{"num_hidden_layers": 8, "hidden_size": 768, "num_attention_heads": 12, "num_key_value_heads": 12, "head_dim": 64, "intermediate_size": 2048, "vocab_size": 21080, "hidden_act": "swiglu", "norm": "rmsnorm", "norm_place": "pre", "norm_eps": 1e-05, "positions": "learned+rope", "rope_theta": 10000.0, "rope_fraction": 1.0, "qk_norm": false, "attn_scale": 0.125, "bias": "none", "tie_word_embeddings": false, "parallel_block": false, "init": "normal", "init_std_qkv": 0.0165, "init_std_o": 0.00413, "init_std_up": 0.0165, "init_std_down": 0.00253, "optimizer": "muon_variant", "learning_rate": 0.00119, "beta1": 0.95, "weight_decay": 0.12, "lr_head": 0.00351, "max_grad_norm": 2.0, "warmup_steps": 200, "schedule": "wsd", "decay_fraction": 0.572, "decay_shape": "linear", "final_lr_fraction": 0.0, "batch_tokens": [32768, 65536, 131072], "max_seq_len": 1024, "doc_mask": true, "train_tokens": 582700000, "max_steps": 8407, "dataset": "wikipedia_en"}
MLP neurons of a small language model. Each row is named by its layer, matrix (gate and up: input weights) and neuron, and shows model dimensions 576-671. Each number is 500 + 40 x the weight over its row's rms, rounded and kept within 0 to 999. Numbers have three digits each. A neuron's up and down rows have the sign that makes its largest values positive.
A block is one neuron, or neurons of one layer that tend to fire together. After each block is what it responds to, as a language model described it from the Wikipedia text at the highest values.

L3.gate17:502505584483512449511586464467497554580525572525433405496460538418504482543492482438493417496540545487442487480472479433503478556554504538465473503512498514493406465473466494568479477440535519489506492525539508464441487536513497509545519500540432487508526504559540509523497531484473471574
L3.up17:512503489522513500550461465524518522576469521564495512577447530481554567393467490494563499512522518441480460505450579425512471487444528571460528516555459487485439480436515422500493490521480412509513498432502527535511545509455555526539514531530581508396534455477534476503452450564478443493
L3.gate57:512636497508488551456560541485483444469500424418552451506550501433528479502562491450503514485541545488501450462482596578583520513500474510447556506493548522526447447517517459456553477540570433485480500490517487577478464517482539522493542470535520472516456440536461552472546481465470441434
L3.up57:504459528605438461512516535500485466486532508478502501602451505489496464592492509416547490439495556437468491537552548487529504539550551555451553469524453477510513486539437430493504454544507458520535525493506496501529540507489567527516523546488558518513553493521495473464545506516501476401
L3.gate72:525536489557516570484509494456525451498502515561424415475542521486464450454482551456485508599486536503480551460452470442548507538488498548538470564448442543491506462527550528504467545518496462420481501465521491489506481528462502478457515541502464512455525487530605489515493501584478454442
L3.up72:451563475576516509417497525512532508507458549528426507513543512572407469472471595479483507533596490490497522521518492463530533525530360494491556509532545527526501507468527472593469467504464518455477637471527486509487517544459500545484522480518485481500537478532563494423460514493485487536
L3.gate86:502502483535542586484489498423521548521492424460503513554476506506478405550399416551542486502517589527507483493489507485500509436433472575606463474490493460538441498548521452430450539520490467493550465526529533447494550451478461428523539514556527448444461499494517525556516452587513523490
L3.up86:497533551580526525517474546467474554506520516462523461493427459485460472527476501452505566453514462492510475447460496429447501483454503490469514578545533567486405540499540482550513555478507476485495437501514490507485462508461491455492572505571547545476521488472530465482452544517487502477
L3.gate139:529461452532493533414500474546552449530485478447477518488536512478490498518382486474547431523445598455565482479500437493490481579551565523505491509487521494486497475510505459544482481523523445545515521529488542484498536492433500572496545480528470519566515444474560508529452435448436436475
L3.up139:553537494438498478518425487493512436513531524564500539435487540469451485498426525543423458526501551521505491482446587527461416534486590497483502511535538486526525486517504516450479508496552430449525505492476414514491482526523464463451506461486506454561521508467481463446535524524436504489
L3.gate269:450447464515545467407502473516502477491491487442465478496529571554397530473481542468490511439509493515453533502516499512456554457561467396543488456434462529460498477472478527552482480453488559495476456455427476473457491474469461494504502505505517521482492458438495413431455453546446519473
L3.up269:536475471569547538397455455517419468470567455462439498419502533420496503509493494530475411471452527526474478508571457569553585510577521470443476527501504439494466530535446454506503486507462464560553523492540542503482521576517507525541471481488560497449469466492499499466588459558482493461
L3.gate306:543527497525488496506458451506413487515562522468531460432453480477430474554439492480548485480554478495535479463426553439445553517413487523419494498561545452605501484496512484507511547509506594482494494487418505541519557534462529472517503449530508575495571516508513486533491455489410491459
L3.up306:507493445518385477494526492614522442507489469489475529512470487524526525496438472487491445513493506476515501514460478531506546517427482502587464476554516509542455513477457571599460458505448541425501586521469585530527450531580512503447490477479511519516478524473553444477467489573463525556
L3.gate387:476539508499512402560516540552545486513498561474391541525459459551401515511564548550549481519566496439520497476453477536450481527520480523490496525472518478515489588506509497490550529535525462497436553465476501474430466497450463492452569490537463511576533522497482506416507518543524492472
L3.up387:516517465486426495495457419449548514521448513445485518470463543420466540476540555480527460525493486446514476516515518520414499480466447491506486559544512472496440468517460538468493496480505534441429552529482540481550482521447496525429506498554470543457488496465526510528406495436546512515
L3.gate539:501514428518421561504509473374490407509448538554451461492459502495501423494545578465544494533446530532436488482523483476540536468434534517541561547515469476502492541521573511519503567514461471495492474459522547491520522559452416427479576467496573551482488564541423491548467536512462555470
L3.up539:493479465557512486540452497545515408511502489537456527480538482442490455452494545480522557534448478510526499466457484496436597453458518537438533517537520455513502461568561544527565531517435551486472534423513506481485495501541516479483533487460553539490527508421502526515524537476435459533
L3.gate991:502575652458365502502489564484463421492464528542496433501495500489526451469474459489449544578443482463439535412506514499478513505515496515493450522600473550523537588503541521490473480513548508529587488500507457492460557438507456486427550467487509461525498478473408456563513492483498469537
L3.up991:423518494507461515508517521526414559547491466462474465445524575525458472536462436512406532534532514454498542493434517470507465480528498466511454551454463565536536516490575578509411566518552479497486542506525473472482544442432546498503441545514565508523553504467535529549467482461549478494
L3.gate1250:541477467523534492425523493552414494486455481485439474520480488519491464424500516492527414521562575489556476547490445449482495489527439500416431523582417497483512470546554558479513529494492513492444485479496478520510509494525551558491484533506460491542546479453559510463535504543509510540
L3.up1250:484567504590521510446536482482545518522507544492458503450422469545483513483590539390425521499474509470494462512500547569517446546556485460547525460476467514489483526547482506530535479466473501486484460506525435537479509499499477457432442521515591521486503527465483479468530470531478536448
L3.gate1302:500566440546510497435508515438504506487477457506498474572438492534508543468450556442504434499543492546478532468534500448486530508540568473434470496501367553510488467501576456443508472545476446505494469483447469487433458464521561597487476531513474478461486440558598514508452488536510531520
L3.up1302:497526498586523468440546420537392494432492507427534496488430488456522559518466470506557419444441579484513469574443488491528485539536474490478492498486473524447509406515513453508490547424556492513503526510490500518527575496494554547480509586534530472504537506485554522504470481487511379527
L3.gate1557:553443490497486503451503459565458432548494507482533554418492535507530527514459483423459506482503485472440559478437589478477421531490519466475505524499534537466538541519536509517558453528498505545502480565535515441531507510481557480446461499577521486528522490517488456462553636474460483528
L3.up1557:473473481524510492476475435430515442439554447511499468431465491560459443570510539512410553547548557516441462477503548441464470573499477435500518441476432457435473458495559469492531556578474488421467501445519439529518425488502469409453482531606566473443524482425494487441512560534519524496
L3.gate1647:511513374517496517575513480549492468477524550544435418505520468577442487496541516472496464468466541454514443453490551461490555513450467525545484520490470455522488501461540477485493466529516462446497510480520479579462536445489521392497493474451520510425520525552487459555566558528457483508
L3.up1647:505548517487463516564479486473553467507547522561453486477430394561456436512549573421504430563535501600588477437463463525517577542459487481511549501495514480455569563439540509509539478536500462476520564474530500540438499446519509528594503509463570479383476523514521425494468534544451437521
L3.gate1871:523467483591578466413489509551487439527526484467447439511449479463431554529481451535497475498498581469481511468473515493461539458590506523535484576523481550550448540573485455443485500542513418565448525546547454464520502533471447516457469422510493496456522510485520496440512503524388498509
L3.up1871:525540483503511457400474529531431449475537518471514538524458407457446440507573469485494453447526556509529506510480524472506510535553452487522508562470585556570469573514513488512425564494475440501496487538502469514604499535451455492477445447496471536431556532449535503443525511518451475443
L3.gate2011:478547450548509550409458525488509495479449531490497504477462529555477471515427500490577453520536504556533473441475466538548498529464509517571491460518533495520401508471477495461466479479422540469520469454530518534425506451445533593521467495484499550479569549490566515497523576469472497475
L3.up2011:527475553511458491513487521522449487518517565615499453490464516533549392460480492496537505509470546525479497519402445471532518532433541549514459550496533472457499505490497487528474542457504486490572502501480535554484506516535564488464533509517465501430521522518499510522476514544450522534
Description: Word-final suffixes of verbs. Suffix pieces that finish a split verb or adjective, mostly emotion or judgement words (disillusion-ed, irrit-ated, laud-ed), plus quantifiers like Thousands of, most.

L4.gate1410:458577504531476538575475442503492508468544526488513486509445483530392490494470509445435522535487509456548510548473494540547457495458486437550490567469504533460533459455553488531543468487510492530476503494479452434505521531491482430434495553441543465531526530508503526528495534499409515532
L4.up1410:517499507522510526519509487523532493455515507445517455498526497483381480510508540484504518551451529463548513485518569531510522483480503417458419481477520509496560473472537539451542613488499478476492529546472501551524512523491525443517478492582517551520543474511530538526456542467513420501
Description: Transitive verb completions. Final pieces of transitive verbs or their particles, just before the object, such as cut off, abandons, strengthens, bolstered.

L4.gate1305:526551461435532527500464555528610528518430485467560511470489465532539511522545517517528489544475538519545566516491518498551473510519533532523511446396555488520437461543509442526494531495559491454505527493415490570575496509478461553459517459490505466473489418441508493532499505447500515420
L4.up1305:544588494488473513541484472563511551572521537562532471506434480505473608452519498409438491494505539519551428507550441496551462541498535523519486550464524464486494515487473492483543415457455528496539516419420538549572578478510483524549512519497520607507494425522544500476498551502467539502
Description: Romance-language name pieces. Word pieces inside or ending Spanish, Portuguese and other Romance proper names of places, people and organizations, such as Cerro, Estrella, Místico, Ortiz.

L2.gate811:440566524516452514484463469437556427475549544484505529542496539533468544507448446515450500491543515447520523466488410415538485489490451498455504518490528462503469544513498525465513521494545510492444427546540486471454472517486486533482538419530567482459497519516537517604598523457446537510
L2.up811:477513498513424513495470484520455529507443492544540436515529588431533480470518464505508533496541504403537453503521483489541498496479449526477505522500448531495428492493497439509535581523561463491530426533529427508456485464499546527534499511549579510555536470500458542501509546459474558534
L2.gate1217:499473483444516501511466500525560495499495486571441521533482491432484432482448526495490462413532553506594523454486498525456509528443463520448488541483469547455458494545552446461496491521472561445487511548512551521461503490548481477538544497545526515493543537499492537548497548468477503519
L2.up1217:529507464478505493513480553535536477502565481527434475471564477414496487454434543559448406461569508494551469452490413492479534447464513540495511527556507544470437485514498475495487499498462561436473475549498524500429479496504529488548490482571534463493503506506501529522504517461527523470
L2.gate1302:542417450485518527596506523565451453497542458499503492474467550451486454524419511485572521449526508486534561525524501489430517477524504501539483569487438456503462504540531424572543497539415526470479463482451495570536561504536455480509471538473518557513551517481506515597508534399485416495
L2.up1302:469489531545508599583585524480505457456447498418440445462527549520494522508436498562509554459523510546490527501520500518507543604491543527524468520474432503555469537561559433518522464511464505482538562498468460545523540536514540485499521520471496492439596521441469485523450532427500484497
L2.gate1329:495484498481501529382553566507503493527519536471424552507484548564478513523479460564510567500494554479523477500514435395546484418525446520520506537580485521487466523552583498604485564531552519555484487499532550492463511463433457478495478492486525474498463487501479490561480534528435594500
L2.up1329:471512521475493538512492544451502580495517540547474542510592528538504554535496466500548585449522483501508524450526588531533525478479487456543460484570425544525422525523487544524536541502428474444452477449459488485509459465497506540429410433465546558520512500493536546518502503540432466485
Description: Passive participle endings. Last piece of a past participle or predicate adjective after was/been/are, often bad fates: det-ained, imprisoned, s-acked, available.

L3.gate366:485543537512439552438534498528502506487483520430474507499480563574447508466448460479484496470409459535514534487534553595509431493459437479526456523468470503463466458502572489595488521457519578509516469529528508529540497543442517474428510464475529466500510496510502507492482592533533527530
L3.up366:474439476471508478502534506534512455469467434547455513466450448537516493553519497491533461496484439435533475514443548495558431527520463447548492518496523523485504544446540487472473488503496426427479546466466514519552477456545484519479486564557524487456556550422556439552482527538490515486
L3.gate373:534534484440564515429481479539464515520596476598534454518543523447487506479489514477604452497448529473500486477510508428516518437426485523497550469546482474524514423542474499474449538505514456517542506460517495512486525462544504464501567534514442453535463499454522476548470458494583464554
L3.up373:493537498499509474515481438512493515468541444502504493474543455381516519444557475504481536511453502451533417528569477446564548603496446469469568417453457441543568558503535528470596468537467545537508567467473579565508498421493469502406527441496545478538526487449492523470508572520476547476
L3.gate585:443542507435512574484425464552456501516495430529499482538545471531495550529495484612535487474422434581492538524508515520515451520449497516431565514497494493548401514541531465480547448435446476556521533554534461523449506496486515478516482501555528569423512517549563496522538406561535553514
L3.up585:463511567530496538507485528505460521429566467484500497549447575534461501504607541501460551457505499475512471544551531447475514501480516474516488533467556549506531475503561521489474504483459499577487458516551471527482540479488509504478436559542541492553544546494487547494542556485399553482
L3.gate1061:537444515455537522464498534517497499535439516540522487486507495509506494537543523518460503460516496530539513507486535474610446521564530476492517490517466479483484538417510524523438570505404445483492476429508499538595503515515502551423511557416435524536439462458589495505507532487556494562
L3.up1061:471521578531428493528520447600443528509561559577536516432528454468522481491446524583514491514472477512478450522531465493552481488353427520484528503390551514544452422491471500489457479472527504497545490401511500505521555473473529512519482495474501491463496531521414529523505554447495454516
L3.gate1106:512478538481571494436528450479549580456514463415508422529520451508503488543492421511473515547485549467477496488485477481553503504531428515484594456533496481522531552512530485471537535477528404480481559491528530553471471531487545523503473452518568485501466493447561471508564500476451523523
L3.up1106:440480511493517584429566491476555489445523465441491512500483530555490491474515475550543540534511515484476573434486466492539478500496487545512595463541528420484483543467512508491492543479519482446477485525499448486540475503406476525530469536517479479499460516452508493516511546456472455576
L3.gate1235:513470434515534571480461471514503445510541493476491477462513533520509519514426471424541423527419490462551460551508539498437558467533489452452425517504492555489488489507465451547563515519580513471527577569489510558455551435513490550472515537458466504503541509484601571491456497558483491500
L3.up1235:547433455460482501505489494560484390490518432437547498423470497500468504500470504456491480457523512543449481431499495452512565528466481501445380490479503538528486455446518415530523507495503503517537442495497559529476514519508553533529449420512497455506466523494491500481496478501507504432
L3.gate1275:455578465483463533480553535498553516475507509481456483499485469539413492534429598519491442474487477526517561474508506574581531490493539448469526484594530461526518509471480578469540467529482489529518518565532481526471503535547424462504535528492558429451478483474534474504507460516460498521
L3.up1275:439578498459426492539524499402529471486463552463538531506484464534543555498458465505449458585522476472493478467519529549445513523479487412454512512570567459503577523508436574479482513537554522522485507532535490502475464449510439534460523487534460467467511487512490473486591461483450517537
L3.gate1313:446438429428537489501486440509530526461439489457494494511512435481513547449526513478444493492472454460482507513439513500498529511464484527493609471471469540502554496422453454492562514508447419492485511532507573584512479432486430453543558537468489542486459589456517558556499522461485492496
L3.up1313:511460472541544528527501470420524452491519466475499440592453487477502559497513524526435493507516503522469481480493492475485430547496550536541495556511542522555555505494529457486592481519528508468482526471490449455541483516516483451492533478520497511482474534570467495554443556466419558480
L3.gate1353:465550470533542552534464474530528448555485506504470476483429461484515535489438468502554446472500443399493525484500587539531483508485532532489518532484480542498484498467528431481450558529521494463491492549537485515534581467514449478465520458479489422494540477475508475486462415478469486458
L3.up1353:423481499500527568526441449469556468486552454462498492478469513480523493525465479452510510489514539542449452431556470567542501480466461510510507594523497493534510457530579521495503516552592457547495499505501518506534470460501578429446499521469494553543498473444486467508521547462490557442
L3.gate1424:487493570587478515492421493551497517506548509496423497453524479546571552476454442556513454611518534459490468456476444514499448501492432538500545454566486486488461460506437553501445542473492498511459465525556507571490484511524518537465456528519505456469540498422514521440533418429443532493
L3.up1424:509509377472514483563516561462508535542582503450510512512477547524504480510569507463468447551474434471503421492452550487553442494497483554504543500503471520400497437473510513435526488544398508551520488499534499509538494535564493501413567551463467518509522520518482520561536474465518489531
L3.gate1438:482498504510524533433491472488510446509597494494495474568522445451450540460488515476468519457440482492539464465496452484424517519445490528434517523564517483566491531391525485523414535444464565535533489560596498488441526440499427503534465489494563431523522478488459482520498512466480549518
L3.up1438:420486496494426491488549524581445500536590594549470480492457557511498512537494520401553475535501486510458414491531505472464559420477408499528541549536494499439475496485439595539523533513489520434487538474551528546470465443567561507514505412508470447535429463485539542469483550410475515515
L3.gate1479:506539557514445492496485507523513547456552531509469508526574503429544476569602496481462528552481532515458538442495478513454504487574536564421466479628444484495510530486551538477535493506586436483474524494487520493479521524464579500507580488475488467504453490404463479520577526506463477507
L3.up1479:525559484509543496520478505516554533522467494513513526486413511503413472487496506497495483489491426485494472496518429525540522450569476473494552515511458474527477515590485499480510558491536466515453524581522463509460504513493470429399499477502538425503442499543495461524455531488510509511
L3.gate1571:434473508525475445471464445510445557507534476541459499473514429443465484530586505463558566534517508415560451567504545524481535462437510496516535442502482520496485502506531460492546489473496509442524570543514465501491534513479511515444504508493475489504564488501476468487527595463547511481
L3.up1571:494556462486497497459522492476466530482573521496458496497545508497526512547544488509542468536427507418577533592494492494470577428446512528512479519490457520563482418489550474566517545495468565475497457576503487575509474517498498533517507467475524432534546475518468460478504544549541519498
L3.gate1826:440465478425445479499471470507504527508440475486470534583507468477455540461474482484514492446475499494621523505473493416469505452505502543513484506486536522535515492435530480549511545531539522563553527551496485579452441490586576480450586455451446476471496543493535476435487529508437523543
L3.up1826:454492470493512535521480435530592592572537489532465444530491439515503596492535472499515491532553465482602516459484462481489516472549491531539560527472545482524506470511499538505480417471508534575588511501502472529441471441494489444476484484561480463515526473526492524389490536490505510514
L3.gate1844:575466542494408554562519489482515493543579545510500515487454530428490473502508565479519427454533548533531523460546498465413563503460516504521500498549509419510526501533525509498492501470476538472541466431574519435461446546472475496478449473449460491493501507579434453497493515526440483518
L3.up1844:501479493493479495527466505437497426560465514519557544530475593484523529536388463528573426517552578518548506476515442525549532497545494474512500493556480442500513476564417429512500532511434482518460530476536484457486517633535491497512484434474497513498505551467493460483464508533446548508
L3.gate1852:489540523541504479523560477563510470449515535502451501576498472447522510438471495516543506603528541471576532499479470583524477498479474507453548494553512478506494536472435468547474509518396510495503443500502534502557552506485451534475450507400444462496563511493547518506582492523438485466
L3.up1852:498563476482523537550478491474403487604456455514558563513542515534503506437557539486484484535524479486516587492535525528494506545467492518489460515551458470509528507437498467464483439532475502494493544528509504519441474564544594537469536498544499458463510519530508510548491551416492553548
Description: Infinitive to and copulas. Function words introducing a predicate: mainly infinitival to after difficult, inability, decision or managed, plus is, are, were after a noun-phrase subject.

L2.gate271:445509529536470492461495430477456535604464517531501492455530479431563478555535435452508519566535472444516548460551478499486462484498436422560550496480471468530528530508479548502525479473513508472555526465498516525479506537496542489435507532512483523506479473476489520479504555501451516503
L2.up271:499510523462490395457489508524466575474429487517542516449499449488549435543604478546471480538438456507555475517570545544475559553479423549510510495441522485459464545500510503528458509475492548553460487468524533519553600483534509468472563475524533527463485464463560534469433422503493498451
L2.gate859:466517451500473511550492586519507493532480511483519502541501462451501409523544502499487444485544523502513539401485502477426475559512586449515482512527577500464399485464511528488542487501504498540447535501506434560440503488497392500549573535517453455503457576491515492519462456509429420486
L2.up859:522534429392484453416480519522507540446515532505519510500524588544462543469473450424459515593457521478459540564466520513536490454531466456476476428492506540522547567469499512516421458480491499469546483529553507488491601471532581488485469376607452547546530383493554567507584498456491525520
L2.gate941:532494470535593538614486449545517446508528562397538552540530525490503533515520459535456542536559512480525471451539455546442576503606468458455503553539462449504433570544465472444458562504496545481445507486559617561451505509542457537497450529432510539548477463531501544523521504453518468468
L2.up941:517541518463464515510526568575487530448480519478506492472524454511530503549489533430462456540487541535487570541460428456552473465470476463542502493466543532408495479508552456472497480474557480508540525513526439475482528433489500501549500495590536542504510485496529439481464534506428560424
L2.gate1488:536513545519534498465480460471532449545457514482550553507561419509461465538467424467513508475448530476439503529521494410495505494497443505470528493471498537479493523468446508511491501457513509587523506486587528540479510491417430495520555462472567551456475460508474504496459558490527532461
L2.up1488:458551493481495427517495515460540438491574518461563507453572569463510489524450524458550475482471506601556537555501408482575529514480515459499461496446559429435436553510487518569583461441499505615527511595589507498396508467411447476492554469469538495541501477512441463552464530489486539492
Description: Mid-number and mid-name fragments. Inner pieces of numbers and words, mostly decimal digits after a point in coordinates and percentages (46.59'2'778), plus -ev surname pieces like Garay-ev, in tables.

L4.gate152:537504447470459504492493583602490470450540428451455509544549503490533550502402517534553496487490521431508523513524502513559453445543485494498484497475505471479460484489509533538500544516479476466461576452528494551498450499529402446522450472532522545537532482493506511502548491473494475493
L4.up152:525453487463437445484495527543506562531476472512504420465503501490573483473513482514542499551398581493483519451529503519475522470459438496524494559542499505508561466483470528493472439458448482469496519509514527530536458455502443491450558476485465492581487405606483517500525530521430487525
Description: Verb-introducing function words. Words that come right before a bare verb, mostly infinitive to (difficult to hide, continuing to write), also 's in let's, I, not, n't and modals.

L3.gate212:555487443499478526521515411518437454544533484483442510533511577514449489556572519492537489525512549548490520558537545580502495458581505526461439508490511505560536519475460611497476374483510496512524589501499486452491472472497500442491500553402505458477455508556536494459454636449480572523
L3.up212:504563479495504459500535530514498515565485503530474534482593442502514521534540535454535513518515546511463560521433544524389436475486482478510498457517465501490513510559501551546467518481499445540551523535494529460494475491487470503518503514528513465607470489489459467461527506559485492486
L3.gate298:460513577452559561547475554484518490485550528405481507480455476515474533548491426513495502463512395460500458520542487528523500528504539522499493461405461521449521493517514483517511535566442431625499435523513490486431519516576509520565560539457469533471514530466547488539506497514541490477
L3.up298:476529570534526551528453549492528479577515491429553522448476509535539529444510546476465527517531471491524448460485542453541453541522538505558475545510440441492487538498474590514509427525496512552517442467535551418491473539518521532476505514529462429435508501582450500449510459490494453474
L3.gate327:560543523460490537487493495514449499519550533537450433475533512479537524498582475463520471500523469550559525468506522435561504535523464513490474507459483502460515547507528518511429480505487518550582502450461434536471472535537490549494466572486520461472432435513499471483536565425496425468
L3.up327:463504548405476502555465578529551537437476483515515423522515472533536504435560530488522542475496478454544534488505490484521572537526555538531466528458549510509449528544514500533554535497476492428482499452387434536538512588472486549509467503476460486538530533457494503519508495508534497512
L3.gate490:467549555477445547413536524545426477562543487460525535568595443530500462550494555461475470477520588489442490490578449499537518502525574509494466479525495507501606461541499534538429609497464411508488468467519528535416460527473405501477469511479510500492459493464500496481461522409437466490
L3.up490:533515494474473528494488460555513466524519500513510513506553502465462497548480533452541501530526509471499504506590555516483571586450407454498495510520487426530507499514494506499573490346474522538488539554509520506504500456498497500493555475461493476515469555474490456434525506479573499447
L3.gate678:424547543506484453496581488493479560581469511449462526454509539512471515454492554536513517504512513457511507435552531525468474514501455617559471529514449540465575477488503473428459402457448524454529463537510530456510461527473483452562513462506507515501470478534513491486417504531481493462
L3.up678:484518467565570455452429501496516523566484543496446544492501509553533504497475503371455548480553466523583471533479468486527496504478478462465453441500488468586497520476529476560435539486498594521540508520464494570501508515423549487391485510471426489570475485507438483473520490478481519527
L3.gate741:504538481581500502485468480492487500562515448495576463453476489522588463541478547537474419444509471497550567494469557533526469503471522528577511501459452433484463526511514502560569466487523498463442460530480558501515488494539435544454512582477484478490515475478542465463532511523466456521
L3.up741:509468503532488459527452472463510510567484441536601503429462533573520483482478542589436504435519514499479507513546533515513452546462496492535463490472423451502504566480507463487563506469465476493435507495460494493487542594518527476500443548544514467498550502542498520463483488505465482478
L3.gate957:503453556487406546472569513486475535503483540510479465508481532537535521574537483468589497538405471498481465433490485415523530483500585499519487522520451425393499504513500474441486566469543563473515560425516489548587456474441455472512481462457524486445534487473453454467477521562485530558
L3.up957:530519485461434622514489453518547485503448472503523525437522513522423511540523465516593489554518489563478539507505455466485497506491490524550502374489471503458564522570413561541510506445537492468532527525460523487484546471451472449456529529475517479439462482502519446520513492509500481476
L3.gate1170:498533473534451459479525465478511445533523523598356463570556461504565520503485508510508508538499491450491524530474525485511537465516511492490467504514455470521511440529479524551427594578535499507525485524450513490547578538599492590479460555468489523492450498506500513503473560437440536538
L3.up1170:531520568447422528537511543553481528500526440490504543485614429564470465477565524498502551458509487558523505456484520532479492487413519474494486463501473477459569540522445486515474423574571566500552463444509503577475527482524496498476425461473515463516509446471488442488508511629491444531
L3.gate1177:491547547524496442467535481543474509497520549543408518546598427545526503495523549519484500539535465492518467481531417539498502523523530522457452495520505402512539525479433522504485542498472484569539545501548469509512520548527536531521462436539516558537501496446494535514495546522545505460
L3.up1177:524510475522540511423507477499559553569530496523408517558580520476502512534542592424513588528479439496559506433515495501492463504476515448494482524434410450462529543557464485528490549538564447478546497448545523541504472493494482495511404474527530489516437492444516527546553506486540474439
L3.gate1220:536519517480519523526518547452541462529403544505448534528561494519474452500472554542488408524454524495486442445538505551464519533468462482525539489461451505478560524514457569571478476375510462451546574546457575527500574555516558536531472495463523477478492512515497501501474541521444503440
L3.up1220:458510570500509518518547499462492465554467465471438575460546501615506444496530425561519502511487444506469464514507543484484533563452479495516520477431465418505589546528440534497435522450457498420535522538526498520590530491508549479455535507591524483494512518489446472458477477443506504441
L3.gate1328:493439512494539504489434520516490460512490445541466448548515456555517519527519534537458472578516464497472509511511499497460551535527488431525412505523471489475527469519461455533554490513503536469511459537585491524466503477536474518535559481509523459456566487461544550415480497523543578510
L3.up1328:554498504495514510497564500486522516532517431548503434489438476465559522590468506479507541505495442537428486472491477446502498516525546560514474481574479507479516462420503555475465465602484527557423494545520496536490452499516498466479477564523488538470478448522505559426523524449419526487
L3.gate1358:505489408491518430500524519554565491526469524581501480548495516545454421531567500483453465518472464512545506396511502493459477502437450524540456474558562443483388537484437587501522532523441545461501472464519571521506549591500514492461500517494572471518517467474421503488454512577574564531
L3.up1358:507462487527548495476475466524531530489511528511483525495508495502491535440480473487497516599517457499551462540540519546514528464466552484471511443495446526520413488486564491502536492478548417542440460557423521492475549421482436512559443501478408488470409484468466529563516499440525482514
L3.gate1857:486506528482528506496491519527580450541481496475496584469530523557450502535535410496545539479474414521490459547515544489481449518477569482454492495485477546539481484589507461493437482520593466495488521404498564510482506530521623486510488487547444539456491536443605500480467527492524428401
L3.up1857:500426506472518451481623479485456585464465520467519481521529470509481579509501550529465442493520507525452522497527518518505524525508494548530523513563481442443508521428560539509540560519443453502588474464493522544512518567484531563501525458545518442513553531475511457496506469538546439485
L3.gate1894:548467513560566477419474587503488524499549561529555560573476493540513414510590463503532476576418468501538398487514445525459512467543476493536454527492512481454577560534470505506470577475501444467510548494492497466510468445542535492520449492486501550488543500450486478457540461433443473552
L3.up1894:490444494593497494479499487511513454481504458475499585474444451531485554518448632516509513551495433504420539490521502501422552488463496482553475422447555550550536567564414515464502560489444505468482511477474521471490479477451379505521443447471575502508496464510498512517496522563473488470
L3.gate1903:470484562500476469490580454470515505525520477579508492517509484498496520452510504523460524542482507507440522528545494490531481506559527471486434527589557454540488496489489517454496524471429458491528546451559485445477466521477577483468454442464523410503517492473486462457466494510489474502
L3.up1903:511407583546547484525535484446425496515572483470478541419529517562509497483505503535465500504500481548462426497449498509476527421472568539519455519455493469515505514483475516505480525515516581499542512560530545450530534494514477448484439484427488516440564529540492476514508547474499511500
L3.gate1940:483456464543487526556481541476514571557482485503483437478487497464491464498446589505536468483503498513420521520547547496521500503517496510446609547467481475564516500584497499466457509538448501528531504455511455525425484493465516559497516466518514494505490543445476487490480560495508491487
L3.up1940:513581510560517476519574492529445442500503505519449579498465508455459565535468515548553535532543484566513504428567521535505498428556500511482474510489487500440499461480489565493479518526527490498571521467466465492500464488448486426440493488471502479526461526490490449504499451498463547471
Description: Mid-word name fragments. Middle word-piece tokens inside rare, multi-piece words, mostly foreign names and places in lists or tables, e.g. Ciud-ad, Avign-on, Pyth-on.

L2.gate330:488481521441515437550512522583512491572482514509482522518532522503575468488498434509506450564491516511591527484480478535499444486481469493496648506570425461470432468523495488558488465509508459542430522494465543478489503508509478511533564581536524509478493448470515556494509492463409554525
L2.up330:424491577490517525519544437491556497528500507456422487515534451505507489452502524530496512549460525489487545495470449543505516522479476500547600463526494484458429531477498558485453494535472510442471506514509492525435519519613451561502601487496563482542507487465510531515549411524526586509
L2.gate1324:435458557495525551510486520504544454504522499475544507442465556540599484453500541530596491526524516413508518458448459588468422526516468530498499533465442551480497494458478455495545505527547584542495527435555542511425456487471380478530490475518529524535495540528451489477509452475488507473
L2.up1324:478448572554465546563451517484491518512549562498457582447474483558553567513452538492503443535556493470532512437569482495462431556506463461461480506372534576507496543519477474507530560512564522461488539496539486508523496501529504480600477501483524510532475522518512514453530513447493472483
L2.gate1728:492511545530497548508494517549503531492528557487501502481540458586550478519455534555538451567497508503494493513431524505510497597437489499492500475475495476495507500451437475501439430488410529491518544471546454507389512477519472459571585536529549531523501444483497516481538435540476456499
L2.up1728:462490512480496488510447491542533465446568496496487520480513511519559523534404477512514478571518466528542536503545519515535436518529501538453465480492485471505511536501488574498506499508515528493556517543490491497550419489563462494510511517527476504533489529466461441447533471537468458483
L2.gate1780:498531499464497497482597532448435502514561527520503471548440466415477441470447459579417448517475512548444546447439434528490502485446552399498550473503536475468487473539479472510464480524627447488443510502555521487461533474422465537498476511517479509554462588533475495496580457526487462487
L2.up1780:514514523520459550509522493435497448489468502525458522508492551472466563519470464625570509571458559519465445476438500528576464484556433507524523468590508470400470543522505544462467518510510516518612481549575438481490519499491471494477436565459567543471507399507541538470549495531459493486
Description: Infinitive/modal before verb. Mostly the infinitive to, or modals like can, would, will, right before a coming verb, strongest after managed, able, enable.